python train.py --beta1=0.95 --final_lr_fraction=0.1 --max_steps=8216 --dataset="wikipedia_en"
MLP neurons of a small language model. Each row is named by its layer, matrix (gate and up: input weights) and neuron, and shows model dimensions 96-223. Each number is 128 + 32 x the weight over its row's rms, rounded and kept within 0 to 255. Numbers have three digits each. A neuron's up and down rows have the sign that makes its largest values positive.
After each neuron's rows, "fires after" lists the tokens most often just before its 100 highest values on Wikipedia text that the model never trained on. A number after a token or word is its count.

L4.gate320:144163141108083099157100130129168118158120116221170074155130103113110079128141141113088136125125058161091111155108146138134095119136123096120147132137095110151138148112121154119157087125113142087138146178100090154159120140162100139179113118122109184082095128109198122133139130183115113142099139093215120175146113102147166086116175099127104121133136188146080192130050168093086161081106
L4.up320:124156104114162082187150112067164101129095150095128126134146103104120080100112146101114153133158094102121142178095123122040118183140129146087171127104164158134152092117170159090131117100115099096165187080103116155147176154166145141174116101143120134126130162157089105156142127110056162160112135072134146085129151092168124059097129114137130101142130097139151096114112116115108054099092
fires after: " f" 19, " M" 13, " A" 12, " p" 6, "ic" 6

L4.gate313:131121141118103112159146107120125097134153081197089110163100098130130133064097140106083127154167107132069113069138147150108040093140118137178103136110208153079113179149087141108154104176111051123205144082189144063092116120148114117082127103072170119178126139163155112116114110086112151153148125128098096128120105157109119116193113093136108103157095090081101160105161157106123143114125
L4.up313:084201094106141074139090087130095127162114101110135161112142151076124111109143124169095152129176101111139101166167100082170103088082193170091172117135103126129137082133156122107168102126121113151107204105152107110109111112136101157108155087127110098080102143148138100107110057151105086110112133129118049094156147109158153140063130123096103140150147103191122102138130134194175133146121
fires after: " v" 32, " V" 14, " st" 12, "i" 7

L4.gate454:128101121170203084175151092119145136107146148098088113118101169104060107080159128116145114082171120115089110103110090129028086111121140164081145121165183144136172178155185102112084162163164117170151171164158091141083154153133125158141126090123067124130136126095204106121131137160088140158142107150125053095139074184131105129114072118148147150073129132138175135130084131078122128117102
L4.up454:169140173074177039150096137087186107153161146134134125135107104060150084101107119045118118132129068104150133160166119152067147080092120132114108214142147167115096153162098178141081122119118142068121093097168112105084169141151157154113180163089093122185198135142084088123105135091082095151159081147110148111132127148131081124127082103141138162078103161131139164116112152113071146077142
fires after: " D" 14, " F" 14, " d" 12, " p" 11, " f" 10, " sp" 7

L4.gate538:120080157122149087089163125099139150079177170147048110083138155087140109138162142121131093099146143108097145076128166153169134120118170139138032142103149094078163170146204140100116135122118109232112115106093167089181136135150092124152174123159156124142071179182190073113090089114135092140072159064167117131088129114109106072108148147062137084103163063136112132180156098123137122044146
L4.up538:124149176108127094125118106072095118119127171132135107093101111140110036059127129152093100134101106114125136130086178157167145113150168085113087150097160121078149157119148134136108145164138075158161105121108122105141104168158119105150135173140120065161093192099143102191144134149077193089137174136117079154085163074185145099157113116128089125164176090155064120162133127194139090142148
fires after: " c" 31, " C" 13, " S" 9, "C" 6, " re" 6, "ub" 5

L6.gate472:191126181136181110153112085147121135176141146136130148096128136144126161148102147090155132083119160123128107146125140097139137096138193091074155092168102069148140154089132145118153093150125093163150115123137070178183113091142100105095122121135120089125142120143085110157119121120165143132157101154097161164076079129177136119150080131159050023174145165065191094136134106099108159105090
L6.up472:089160122117130156127109124083145133146090128134105102125104126109149155142162091153102046119152123128147190144162088116169149125044090127144123152132117160114141158129110113107134108142165093104121141112109119068151132132157183142125135107158118146100184202121148140085137151116158133071108114150112130144142094126095081147152154126085107148115100113102147095073179108118118130118160
fires after: " L" 16, " J" 11, "ic" 8, "at" 8, "ar" 6, " Sc" 6

L4.gate451:093140120090097094108100109139137111185166137128131131151115196158112143146142180182127073183111136147108176143106144191098161132156117097126110137101111137152141154161156119125072057196123155096127113074091123145130085160182119180105150140140135153152083126118089098098147097193159121096167141151097129141123138150093120225172184137157112119094165092143086084062137120185122149042088
L4.up451:103203168108137158146091113129125139140118125134163158169116120076105067073180171160184064075118161133162181133091148113148149161103093150118067110151137139113150137101088140126174109096075109155122109121100165098097154114164117189092148167170114118134109103090192188106177109114156153115152165131109096130126121146162158136108098111219124184100077105102037129146140081137115170081124
fires after: " W" 25, " w" 13, " sp" 6, "m" 5, " Christ" 4, " t" 4

L6.gate296:201145123134167068108214101153115179121132155127086121138125140082115167146107153104123113120156104125154144091113132119096164125101100207118107075107148145128190065082151131152133111146123092106076140167131144127179190079145110128152132199139099060120127147152084131178139093165122112106120149131124126064103123097107137110090107169182173160083127174125086110120061110135141174114130
L6.up296:204060100099154097148045108102137122142173112070066095160134103111135147133147136112071162097161140145120189129162166130160154098120083123116142139171138146086108100072180128053106124132154119153091091151144077142135174148134105149044123124179134142205123105129119142154130087123126105127116130106188149142143181145196120140106105152147081111127143180156077062178155138097075099092124
fires after: "y" 13, "c" 11, "em" 10, "i" 9, " St" 9

L4.gate671:148095129120121106158108167148123103096157112103130108109153173186105187190074091105087127074104110138147132104099131119131125123063091153169061127120135115144149117132153056074115104120145127176119062176174124101177206131150138091087083149146092138151074149067081153148149133212146138122140094135070107162107193105174112158131080138124135086112121127132098124181128097079091134092121
L4.up671:183125083056107169146103102109112169044151143191165141106134142178119123104116125149134138095126124091147121119135115164124151124047111103099124137127143093056122105126132084143151074118131102147138103155112156107080187185112152192052119111146144122125091163072144166121168112160171130108101115140115077152198139105131151093142128116121145124087164160113147164162109090029098109092165
fires after: "H" 26, " d" 17, " D" 15, "ro" 11, " s" 11, " m" 7

L4.gate396:122153138116172113182207144104152107073088062136079136102195114102148073103142105135164152098154111117086124103187095148164100157141129079130117112142116119130136123085091137145084215139176129144131132108092094111118188106128087114105084112084155077086154146037183056186134124125164129154114113123128108141068169134118147141188070106132098091096119129111040121125147128079021148133130
L4.up396:121158083163117137069112123140147099211131152127095122081087141109121118129152108125099109100174183116151125107101128175133080139176156122125133105084167150214180075144124077178109110047076129128138158115199144135148113135124169143121147053097160115062135079143160164157166122084112095115153108150136186158152167136132115129169112069129151149093147095137135119127189123108120169224146
fires after: " w" 14, "ro" 12, " L" 9, " o" 9, " l" 7

L4.gate39:123137170095060098122053113120128171109124182180069169142156158111140097138139127076152138165124096080102129143089133143133140154155173135115121109135150138182087108118121119101146142096134130132086144080144135113134133117097105142107142105145141143165108069176238141116077081137160133086121080137164133168125118173107172170128141119139180106113090143196106117105108178191200085154085
L4.up39:188106108078104080120158146073105134121108109130118127168156113080087072157093135163154149167140156165146108131109150204111165148153126118163142091145171166133120159118078092097143157108140093122112163126169126124114142092101157083119121121121034149188136144139162210134115098177185090099134127088153115129116127131116139130111116148146124118131081067075097163081148193145182155146100
fires after: " P" 32, " T" 12, " p" 11, "ak" 8, "P" 6, "ot" 4

L4.gate257:123170071136079133124140147078086167111137164133134129126140189115124093153150140122101200128081148130138149141075099115119120071165114216190155114087177100178125143123142130132100097126096143103139145162157178083113079122121110161107080122091188163117122139118131169116120152140119079173044086133080171135058178121176128112137107109124138143154064119195121148101092074096136122203138
L4.up257:127153149079160107121102147131162160111102143108105147128132166096113114128114136155145103118130071125129144129153167132123113053136114180133149180145025192136145153162157165081121083114137085053113129113166086084117134215159168115165087150113109084180161205160121163057103146179112144165065144120137116123144183140138114179106089096102166126171131179105099073114074186145102092091114
fires after: "i" 22, " N" 9, "ro" 8, "o" 7, "on" 6

L6.gate159:132100140194086135162100138096097132141116123040130134112091111098179103137178160134098138119111132117170120120118103070138115140149145109111169145121105146131130132185133120094112093123198119190161129162180151122179110124119123125117079111112156066106057195114176115159135122073167079109147047161095110149162110139095127094074075083147123072147119105067157093134140143127115115159107
L6.up159:166193127128117103127156122120140145159081106089108086089152159128075121097147102105110125145138126138126081148186120130160125133077138172100138142088089110142097146123166097082188148133153094106123124132068098094097151164147103148108140000111131119224102121126128162104151150119032154150131096157125089090113102129098111131157104157139160141149218148122089122172108204148195147152117
fires after: "." 45, "\n" 13, " (" 7, " B" 5, "iv" 4

L6.gate208:160145130104092154063086121146138092128184168176168082131138190128150138060119151091147127119122159067101146145123074083076122149131141132157077115105126061140130115111105160087056159150159119167123078088149124125122173154122101096088108142094153082097115174163193131098148168088092120121178150122091137148096128117134183126185159128105115127135191124193134137141177099142151135091148
L6.up208:170153128131147069127200124137103069098152184121108161130126165137130139061136080148119139113151136143110174106104079159078144107079123092123090157146122097119127136138161078036149159158105117172173106138157129124099124065119108110181101196140139127084112088204145152095141123117135112109172123135139105096154134104172159139087124135135177200144064072085097120114091100105132133119136
fires after: " p" 26, " im" 11, " the" 11, " sign" 8, " P" 6, " d" 5

L4.gate99:103152141141091174113136089078077121174119146123155144062090170114114132147088069156134140144110120115122112131095138187119116132172118099132163122115091173142152105139108120048113153166123074121130162096122122096153186167160099100100082174166150134077121143179164094185160127100184079149108080087120112147135114111121185111109127149166078111172126182043139138117177129146127125118084
L4.up99:150145122157113160101107153139093143165129157116159114079172204134102165161150161084117219102120118176125142142107145150166123130162152150128151141104150146059206116133117115107076158168153170144153126188112151103189173152125091138136097130108117107130130066070069127136125140136070137151112135106199116149185138170151145174092086106052100168128132065159139121113145149132139138142176
fires after: "e" 15, " b" 10, " or" 8, "or" 8, "ap" 6, "rom" 6

L4.gate310:128149141091115139169130141089132173079171118109096152118100150195180112140135102167139096134124190157107146142155121142098155123125155136100081112077143132119104100155118152123093124127133111090070153130173093124140169116136110121125125120202082162092189146100167103159106132142157136163146114141099088170134177104134143140143043120175147145142141067128166106119134110110137123153156
L4.up310:102136129171201141129131104107117125117168059133112137135122081183115127185124105198098116102173174181121123143171151141134201156129112120186136078091132131169111154156179164097150157110115113150118160155150153146071156139136136130109116113085156120054145100168118169123125097164107132116108106174143123144037138142127071119148118130169056092148148107100122140146189106135165158123106
fires after: " C" 19, " B" 19, " S" 12, " s" 8, " L" 6, " c" 6

L6.gate581:136099116139098135127185123060116066114197126103060098119151149156110167119121170188105146086158163151112169063114159133135075094140133145123128146118128158076152123133161159138118056064129129080131054151086154124127098134135099120077065117124058151174119093102097122156157093101075151125152109138072160090096112075148128121150144121111145142137165116139118142130170129082165091145167
L6.up581:174108147029113103095113132115128148123164118118159095151102135076108118128130147114106101143163170127105135116167115109071097122094143070147144086133174114115072161102095118115097127044151175093201072089154118141106178099124175070123180208125062118078152148128100078177115159136128123054097153101109063123118133082087126134087050074156167066142085116088093138165139097145127153104136
fires after: " |" 30, "-" 21, "==" 9, "\n" 7, " It" 5, " most" 4

L6.gate237:173117192102138126146105119112094089093111134097015119149103157155153124142114129127047097096164109124130146071127202077087158126093133160136110142149192090057102121185132156182120165172174188103169104111163099073115057137143100126108082143063125093145145173103138147115068137132121131085135116162064162120083091121133132129135174135142181137123107108145115146121172104174154139104090
L6.up237:114117102165108123142143188133161159121064118090108067118116120104110103101150119178166111080074120133077180141045130171127109145117108157146129134105148135135115155122162125064137127116122152121115173061100170155138142095173113098134042168132152111144097161116133121169115075152112186080167182122107118171161129145146190165106154096109168131118108088117135114140083131176122092110183
fires after: " P" 22, " W" 19, " p" 6, " me" 5, " w" 5

L6.gate211:163119115104094165161109140131152112135095143143118114134131153099186213147124080146135132123162189173174083100107149084133146109088179089132104107125119093079082174076053095135106183144174159134169144108169180154138184137175087090130069126093137125122170128191099147121126135084117158145094147188091064152071095201104133109119132132108126088138118125117146102135092167117130115209102
L6.up211:164106124127124126154040113099148079114118113156172126175078174136182140083088117124140093101163126119173115132161103161172119151123181127134090129113186151092160102113131121134082106094138153163129114091142109119086121147159169101126165198118152139130085130174099137129246183134118142172123131158112117162043106106149105122127154098176123112126067058160109159175142153138123172161107
fires after: " l" 19, " w" 19, " W" 7, " and" 5, " as" 5, " at" 4

L6.gate422:204091121104132068180148125119185170137101101137105115110058131210149134117138109170121098110107177155153078139109128131142120089114114109159171133124156152141132062136178129081145118157086124138168083130178103065150099141109198138127102180174165111161098070144135133149148137106112113156118184123171120112130095139134092169136097206179114114213116158144079089151126100103164136163162
L6.up422:101104126157136065132103140064142123116106076108137189114093123186129109120121108133091139149063125163092147139141117159119093092126116151084121126125115134111089121098201188117113133139093114110088087142137069186171142155169130130118098093168097141058112054104123127106152128125153056114153136171191139076152150144135082098077149138093129144075151090072116151090136164151039110169143
fires after: "e" 18, " re" 15, " e" 10, " en" 5, " he" 4, " le" 4

L4.gate24:199160178127123096126110122112074167139126124132164174102083096164136115170103135085108144102178157134155140130163145109144106025086119203043096152145171159145146142120093094057153103157143143077147133067180142109095128061100092163162187128113111139160090130118094100099160154145083143153092136070141174133124144179096052130064081122185163125107146089160086128138112144144043144166118
L4.up24:144193179110180110121160096157106128146112115135158122095105103141083094169124124122149180085116142141136121120107140140162112097092118118115147111137143135125119143124171123126132113164135157142152169157188134102101154142126137114172142151102144067134190121146109098190133078093119171127184148104113150096081130123111113178135152115126065028140129128154130110139147177126103156194076
fires after: "v" 20, " app" 19, " V" 13, " ev" 10, " v" 10, "pp" 6

L4.gate211:158127093125114148143203124133130105094128144149116106085125132101192130152213100161139126154135172122160157111100127087152166138096112108118150200159145137070080076133141152165140045158143079078072094107039152189151124123078107056148115134110139058139188164090103142129126114096136120139120083086116153100085141161114126141165119089127154113096123099112103167148192127115118075172095
L4.up211:134157105148132085196143137088125047153198157163135117123159125097101143146194135168154112183107134142108132138083157102140116138099115090172154133155133117122105104166148152116163097182155101130136149143103153095125145104123157107153189159147121146148116140124135167145120148115187131124128111086112162112125102160152116144051070144100154133077062123140163153104128120092161085148105
fires after: "." 19, " Am" 9, " Al" 9, "A" 8, " I" 7, " is" 5

L4.gate375:138136159134154154116152145086154134119187143094028136151161175120178151124170103146109144114164056085189169145150145154124148093133088137162080098116132095092105150130097162129120077097149105106112129096087177166133175115150116158126101143125122121187162129125182122115093163141156185099139142158073123144083187090146134108144145052143142144094114124067107142111169128125125144129160
L4.up375:115039118126130114095168127104120107119188065122092105116081144120110136089179084151096108091126131109147143088157176115156099017102086076166112110121132140064114116112141185132132130068126145041087141127133135143160120137110124118147071142114139145134102156142130114105164188092029114131072179112103142106162164105097107128154094108115074189082094092166139146098158132098129102135091
fires after: " c" 23, " de" 15, "." 10, "A" 9, " C" 7, " B" 6

L4.gate307:156113161164092106151104151173105142134178173133084117167188195163109155172085117131131068098112133107086125141102114129069161057085100140111139134203115140107189143104127092108134110103135153123131116094056166143086185131112161114131132151122141187080134128110095166095130116113069150169170130165086104164099130117108138089137078129116137122118138129159120126119092152088182121086076
L4.up307:154137151091151101159161129199126107121167109182126086101117129134117134199134131129143116140137136149121111122099135115101203076097113167144079149127120140158100145110175184187069138080147132133174143118150129145187117126156207090117111154131121156127119127173138142174115170103108131099091097118172077145134131136074126163147117142151105070100175169207122100126094094130095135144065
fires after: "-" 19, " D" 11, " d" 9, "–" 6, " n" 6, " |" 5

L6.gate695:114058112118132113124086141148080062145171124156186216094041131147097079103128144096127091136102110158136116134191139149121132083150062114114178105105133158111136114126122123110086122153133166049133151118188081092132127169177089088094163106153132119115101106135097063063111150134115129165071205146159097093133171094117110081109143150134123187140114167062120127116134070123112112098146
L6.up695:139128173127155161188176154048128126123172163089139171123167160027114136089157085140163124152185123144138162117165153145076148126150115154103119131119115111094165112131083144070115190185117160171107099105118115112135196146134135086112161107133120163129058104160133050163107144146133098052127215142129090173164164113146143116078195154122113098127177070126172147128125059119150166134191
fires after: " pr" 14, " S" 10, " con" 9, " Ad" 9, "ch" 7, " p" 6

L4.gate239:155158142130087096108151104128140092117181139129137110134102089171144087143168110118085126101145171177146080131108140105194122183142053149148141110117144114103176223099174139068079114166083125088138109121128114127146113159209074154138120116156146166164100144096123104058120128138135121128165094132097153125071151089090133162067190163149119115101155101104082104170145108102169098149086
L4.up239:104118145169102149068130113133191109131161118126113100140134086170159129173156133158117169118084077161150136184186078086111102158172105122139144155096126136115126134163086138120100153177128199159131116144163056136099115063112120135134115113112073128142169096136099081175110114109150176060130106149129088121128097164119131133150174100159070081103130121120126140157135127142116161151098
fires after: "in" 19, " cont" 10, " con" 9, " pr" 8, "t" 6, " ad" 5

L4.gate317:099124176080154068137149142152112117109177146161115141163146146171145099118102068110111112119154139093162087157113168118172215102144145143130072160156170116171095172158195100080114159085099199158186182176184121120132103094113157091105095116090106146097123185108135104106126128128139134058189133127106111078155147077114200135092153132134192140191102080127113123108132136164134102155147
L4.up317:142116110183217091125147112082150172082198136120157147166148110119110160134114139124148111096179125162139072081154145182133172171081120089112081139159167136160168160066110137142155157160183186158129142072129130119100154140154117119139146148142090128152123114087127065116151170151155093141111118151169133146110124174150110146156123147098114064152135108131097082147124143161165109109146
fires after: " U" 17, " St" 11, " D" 8, " F" 5, " W" 5, " J" 5

L4.gate278:098176150171119154090184117125123116114108131108126077102122084182136183137101150071147069102113158136107159127122162160154104044168084133168125151167158169087112122157175107117120120135123162133148090143143166161158091133073142096110108171118175142092123127135050128109093111166084174152181114129127171067119093099141174065136158149093091138166159162155143149112169122082151129157155
L4.up278:151127169168118105167183100125046143171189167146143096176130133087120128131074073104115098150161099138144104053144140124149171179140145115127122147132145119175105131129122150170188147171164154166053118117171130132118158121159122116158110087125136147102136090068106115173109129113145057126074179126116124129134140143096099121154144133144137115139106146127087063134078118124134160102147
fires after: " a" 16, "im" 10, " S" 8, " A" 7, "am" 7, " pre" 5

L4.gate247:147088126062083188134162155088161103145144077130133170124090117174138099151079210144103105110076157105116080131163197152080164127097097159140073116152219170105101141126126178112116094098136174126146188156120166148097186115102144127127069124178068103124093074141116122154135185149117124104099106151120122123118191092148138097130138127166172104111081142136111141139145116155138109116143
L4.up247:175094168120100102175212163135148147092140205159102136073123085157141140118135135194095148101105191094185097082142145097108118110138151110150149120150171175131158131186117116113123072218163156179098096091120128123142111110045098110155064171056116161135129150133153116095081126118116098157144129142143163173112108088149135117132084052137167142091109136120170136123126202085102161131141
fires after: " c" 32, " " 14, " C" 12, " (" 8, " inc" 6, " \"" 5

L4.gate86:161097171130147103122130097112074156148154162086070139120183168168042090147078088113137112167131175168125175124079144137149090161107170144132131027091095110068068097147186141140115109171106189094073103107102127150120138149160104123152167174170130105152125136032133121135132136166083150140178111074135120188151186133147126172165121164065132082110140117087131084124109148086076119152114
L4.up86:153140142095093142144129147078078110134103203142137155054123112114122121145168142149097164106128090139133110116094128097083140131077106121165172103162098181046136148124112147107112189098145094180108101096081102147061118109150082130031142164108135061111192161113121107145133127170086085118123101175100148149169105203089179165185164127082109041091160101107120109117090176165142115159074
fires after: " J" 25, " I" 10, " w" 6, " ch" 5, "U" 4, " n" 4

L4.gate492:157109136171150113163127123128134173178166202112089152122113194125125079066123109129155131086173178108104151144110133131135139149105176109093124145078140174100119139130145039180102138143130142128137131153157117121105133053166169169131130092128089082123108141091095124144148161179141129138135164100163114128118142096135123129199105125150155128205141099120130113122087092116168061094128
L4.up492:152127149143147128094170105076099102062175126095071142095150093150147058086158115092121118123092136117125099106178152117163134202154151167133114092121163104190116135155084111142154107109115131170100104143139150149072049071163146095165118147096124130139085131135137041135113137128127100106163107125160133148096136074125155088163110163098155122154171086201158133144110130150149103101179
fires after: " A" 13, " C" 11, " M" 9, " F" 7, " W" 7, " S" 6

L6.gate572:135149157142096065112140182098135073070120131074105119132131121133172072131129139068088076171135091136092139168115119127108135087140146094077162076188157117084109152174042119135095130091159130122155118123088123114093145116116088095084085114145132157107035148139156078108103112165158131105128133137122135135148131112109158112137133113091123149137138128161134141170090139116147133072088
L6.up572:111126088134105088141075211180084158062162111133091101120118164079139117141116081124153157134079136097102104077189190144050169071143075071186110161136097143120109095154153136153144090153103129178157159166130142108120112106130144094137118138181125145133152127126088164158189104106170102124139095112123135126118120083125112111155164154123075097126103119125160122087157124130129120134155
fires after: " s" 13, " S" 9, " inst" 8, " d" 7, " V" 7, " D" 7

L4.gate121:115091142078136137088156165083123137148148140149078076121122083213120106152151161145142093123129163126082136101121146163126132111131143108089121125093168118160130145108104110210131064126089168164162112136187124064066178148144071128148104095172132109124175129140121150140098094122079074152107147137104150153121218174164065115138151101179159140123139166146094154095148153077110118160116
L4.up121:147103077122103094114136155073145147137146167143118116141125067180139144102095158131152108158110116100115190134090170106123139153093098149135151158146151176083158146122167176112113152134132098141130165076101098122151195133118152112122143163116127142137132115154128153106066144121114109170179151107084114081137141113148066160106114135130139114117132181132110148135121131112165142123116
fires after: " Ch" 15, " N" 14, "o" 12, " M" 8, " A" 8

L4.gate595:154066082142146127118212107157150137091154112146106144138124171080158114148134171101153153158115121135059126161151131134125109072115128114193139109145158178156128115062141148145128112145113108187143127141073110162164160156186139184091150126153168096148166067119117071132131090106126142084112110090101149105118199118189126108146181166115154128125108127133128111143166122184152119110110
L4.up595:085117137080185161171140158137101154113102167178119134147102111110149113175119175133170179140108096143093135111129110123206057131075163075165142138125118092158124144164114106114074135194105089130100162138106139149124144126152112117130099071125148126084130080145116143125140058106124126074098145078143067107124182140146111101084065128157109162174111168164151168110117122139095125133101
fires after: " C" 18, " Co" 10, " c" 10, " mon" 9, " Mar" 4

L4.gate414:174147138138110092088155123125132156124138182187120127109075100119200178173091138168098125133168136159070157083162201104128106128087105187119121109075146160121138111131136155080147110119104123132179155108127152117142139066129109088207159185113104111093113100099172197128139138106049146141116110173110118149145143113117134062146077120111137119153213083158129111038119202114151185165111
L4.up414:092113167172122121109124120138182089098182106192127125090129104102135145103139126172154127128086128086142179111068164137107152140089062112130144174110086148145155118116064140029104129064128131131117136061058173141109122177163119101122097129138177133139148115149146123142130119102116172110101120072137183151099149128064156129116120190147145108124144130154104146080157101086124164193160
fires after: " N" 36, "-" 18, "|" 8, " |" 5, "N" 4, " (" 4

L4.gate534:167123160155144166061100178159101145109136151096120129119051112122101110160101110142137103119143144153089122105061136169144123100145108162163142119141141166115125152040113117176145091108136163102129107146154141118125121082127118147101144112126100083128167087098181103127141124073151157106150067220140109136130139213119103097101124080100105135146133103132162079116203100082089157150135
L4.up534:148096152161194142181123116155122123105107124065131135097128093127062115166083154170125116113155123130086162149090088151129113118082113156194145150138141195154099135096158137142172131151105105188107134176106116141116109106130044150121095106164132083152079083116108112142159139090114120093193149137156147161180152154124165177107134094104165114086072082098157104178169130109099120184105
fires after: " L" 12, " j" 10, " J" 9, " n" 9, "z" 7, " D" 6

L4.gate322:116160124122145094029131085135119139109169160086122091128080142101079136155171120190154138077138046084075142193073102125106159099137106148095109139086061161171088112180100154158123085130091106066137124154172075160083158140098108134138122086154125154072156172120206128119116125083143092156074124105133143162143142144159154135120127140141071114173194094116095106123148119120147140149162
L4.up322:061100082112147151084103141109170110152138145057083185150156153148117124123153106123119209135085149149152072130108201174082135119153192152104084141205131136117120149174125119068126177138171074138129084154119096137149103156096111107116082122176083121173106131166120155145095074140141150109205135121139095133101182099078116122188148129114129187155090121156105083145160085199155132116121
fires after: " F" 23, "F" 13, " b" 10, " B" 8, "or" 8

L4.gate551:114072132183150158175082149171098140124064148142087147118115120126057149161137168133076159104092151057128105126163161131176181141168149146117062093136134089186133084123203094162094173149036084115185085134114123091169153099172119189127149098096187078156174133122184105167132169133093176112182093109098130109119106116131113054155105171142099120080096166135156114118108143106113136101167
L4.up551:107111173104107123131110080206113105136115139140064139088109120127167186138160119092085131097145124057125118062094105127133149141152163123100067143144097126166167143138139126124107154131089139150151126166097151170167134122075136177069201105109116118195168131054208110184110150115138130120146122169095162079127068137108103168122154133083121144105088150170161091106176152086086096146129
fires after: " New" 14, "uc" 11, "mer" 9, "olog" 8, "at" 6, "ic" 4

L4.gate605:204074118122158184068088127148055136055083132155103114205150156179170089152124161084140117134188086112081178185111175168094125167139127174121132120128121120105159160136139144094079133124106090102148084104134188111053109133174174116155088094103129093181127127164116187102177138115115130117127111111165150138145125115036137132157112154106134147139145026095168187143094156103101155116105
L4.up605:090173133149097136059129133121124142117106139116097049132126189090052084127138158141102095146165104138117158176069131148125152152114185060180139124129126136096169101101151081064146132104129121091093094188170165155131165064109129132095143154126116108090131176091117158188191084097161127111118125116131150152099107132094098146103192179138137117099104083127146161145078105156174109130166
fires after: " v" 24, "ill" 15, " to" 10, " V" 6, "s" 4

L4.gate356:146132126145139185128099089121089151180138108106140117151126153128097160101121152092089157148108103088126061114179146144104129142155120091199110131062196116143150182106076112089118071121104116112124161131096133112175082145140206128120116222119099123162144115106116117117126153089128165139053189105169121072187125110103148098176130149101134121198111096122130187134122111151133112100116
L4.up356:140139156079082151130185117145132128092158092166143144084123100147151100118148160139130152144142179125124149133156137220104158159155140115109179184113103117207090175187133124139170118150180114175156139121074124143121141163180148144129131102129231160139152138117105062173150117101137119180132097111116120153114153120097183131138107165153098122123183153125198093123107128069161137107094
fires after: " (" 15, " re" 14, " f" 10, " b" 8, " m" 5, "-" 5

L4.gate614:111125105119095142114150122135123095024134121137155078196160136108112089126191161132146137104178130144107138137170110033195114122136101150122130097149134128176120115139104191117158157122164118136152121114142172160168105158173139137176120118088119097104191107168138154139141111159114106168151090123086174163174163101131119114112131146108151074174117144152101173167169120115085120089102
L4.up614:108172110195098169103125115149122106125127127133137171095168175140151163125130136083106127122128071128179115131127080138107094146103100117113093166115116172118121117096141119150114109118115103123130149159131122079214072146131149157167118101133127138113150160074114105140089078086131098118116082146116080095084086060119177178120167135099153123178097067179138123069128116134141121218068
fires after: "au" 15, "v" 12, " rep" 11, " disc" 10, "p" 5

L4.gate589:151112141129133137136100110155101154131140157130075130177122169130013096118129091082123159098141092095143152138121186177087097154146227097109157148134131128124098127102123128155155175106159129129166093094109129199163124168162094106128148104117125113090135081104123178141173068131092140114145067092129119124172123101147166114101104092130148137163125111070143130130121079119152107088098
L4.up589:084165152118160105118072053104141067056059133133120149128113134094130119168143107096116135117185181186164111089167122169138112175106126126105149089128188098133154105081176099165122068123145160134130094078138117096107072128162129078140129167077084123149067122129159163107146120167135125119092108149161168112209093081125138102181142194177094098088117195155117128153137102163123183073114
fires after: " m" 20, " c" 16, " W" 14, " w" 14, " M" 13

L4.gate486:136098156093094108142096123183135129134127113085099157126195120141179145155114166146150119114124165120082187136158162097141120080075133185124123089156137171073143107064149165145076126138118129140127122154151144223122122155135076173136127116150168162194090127135095125137141068109125115147142126154102123090150127096110141159077092133054127072133130171109188074117190151106079180102178
L4.up486:161118122093166090188112113170175166136153153142170135116185051114150163047081148159076147096170080171114098103107173082153085137129122145115152145135157162110160136127152114130097152170152082071113113133087126101158148136133062119199154106193133178171173124130147145125124093092141137130073125165137110169177130154133196104124057101185173138139139125165093085079116101122074147151137
fires after: " b" 19, " G" 18, " C" 17, " g" 11, " c" 8, " B" 7

L4.gate656:119116080114095118166093136126105163110156136135082046083180121140134100149139102155145054136059117099094133162137128106116068108156145098129149122138175157121214148129102136150143093122092099124186119126150142144107076082147133171090145111130126071163122166127106139130128115122093079179080178048071151110068113120055166146187118115120095100135132126056156101158151114158103130078122
L4.up656:162189113087082107122048157111138089090161130132085111134172087106062047110166114113090143113123136161145123113124090092097137159137163101133154131091123109146192167146153140168101088064082176127172144149082115125093127080146110129138122114133119142092121141063121115113195165161116157154161171132122130137080102125095130138112143115166143102156149160198120148094131114113167082157099
fires after: "N" 20, " M" 14, " s" 10, " N" 6, " T" 6

L4.gate155:080132079116114089068105098119094158078161112106134114123169119120103118191148120176120133096118101082117135111087135192109141135099176145133143143135161140142125120102142135169164139202137122115100081172131146092118131036112121148142165118113091143148174198074159147171164107097123127170138152136099168153141128212112150121116143133090109073170098100126113167124097110069153145113151
L4.up155:182103096062127148159140134131131128144145096141196151189107109109080113063159107152111075123128171147089131155109106156101165139153162032146147132153164143132100131121151132139167119180108153128126183118240176131175143106165137193151044179108157118109105141111147146091111071109104192140080180074127158098125095134108108075131115163180166148129159161133141126183168151128158155135116
fires after: "m" 12, " N" 12, " n" 12, " M" 8, " f" 8, "om" 6

L4.gate62:105042086132180093140137163024112160081110127147129117138170123086158124217133119181183128132105113131143161117146096184139164101159153200119097127107167110151182143133146156072139088145135101130110149075115136135153188071151121118142090155145119189126163076085204128113118145086143076081143176125135124155163119131124113098118072178116166132133123127079052156083114092123139101164084
L4.up62:106059240139138177137167142080147130155177143185096165107119106145160149137078101162176175124190173103150107119173166147099117175115116099153129117093162143127113117113123125139091115160169102170126184096150165139201138120190120093129137158128158129102121113118212165062106102127123215135158062162139106116167116074105147096167151161118135169111144108162112136158189181148139111123059
fires after: " re" 19, " p" 8, " Re" 8, " S" 7, " de" 7, " s" 6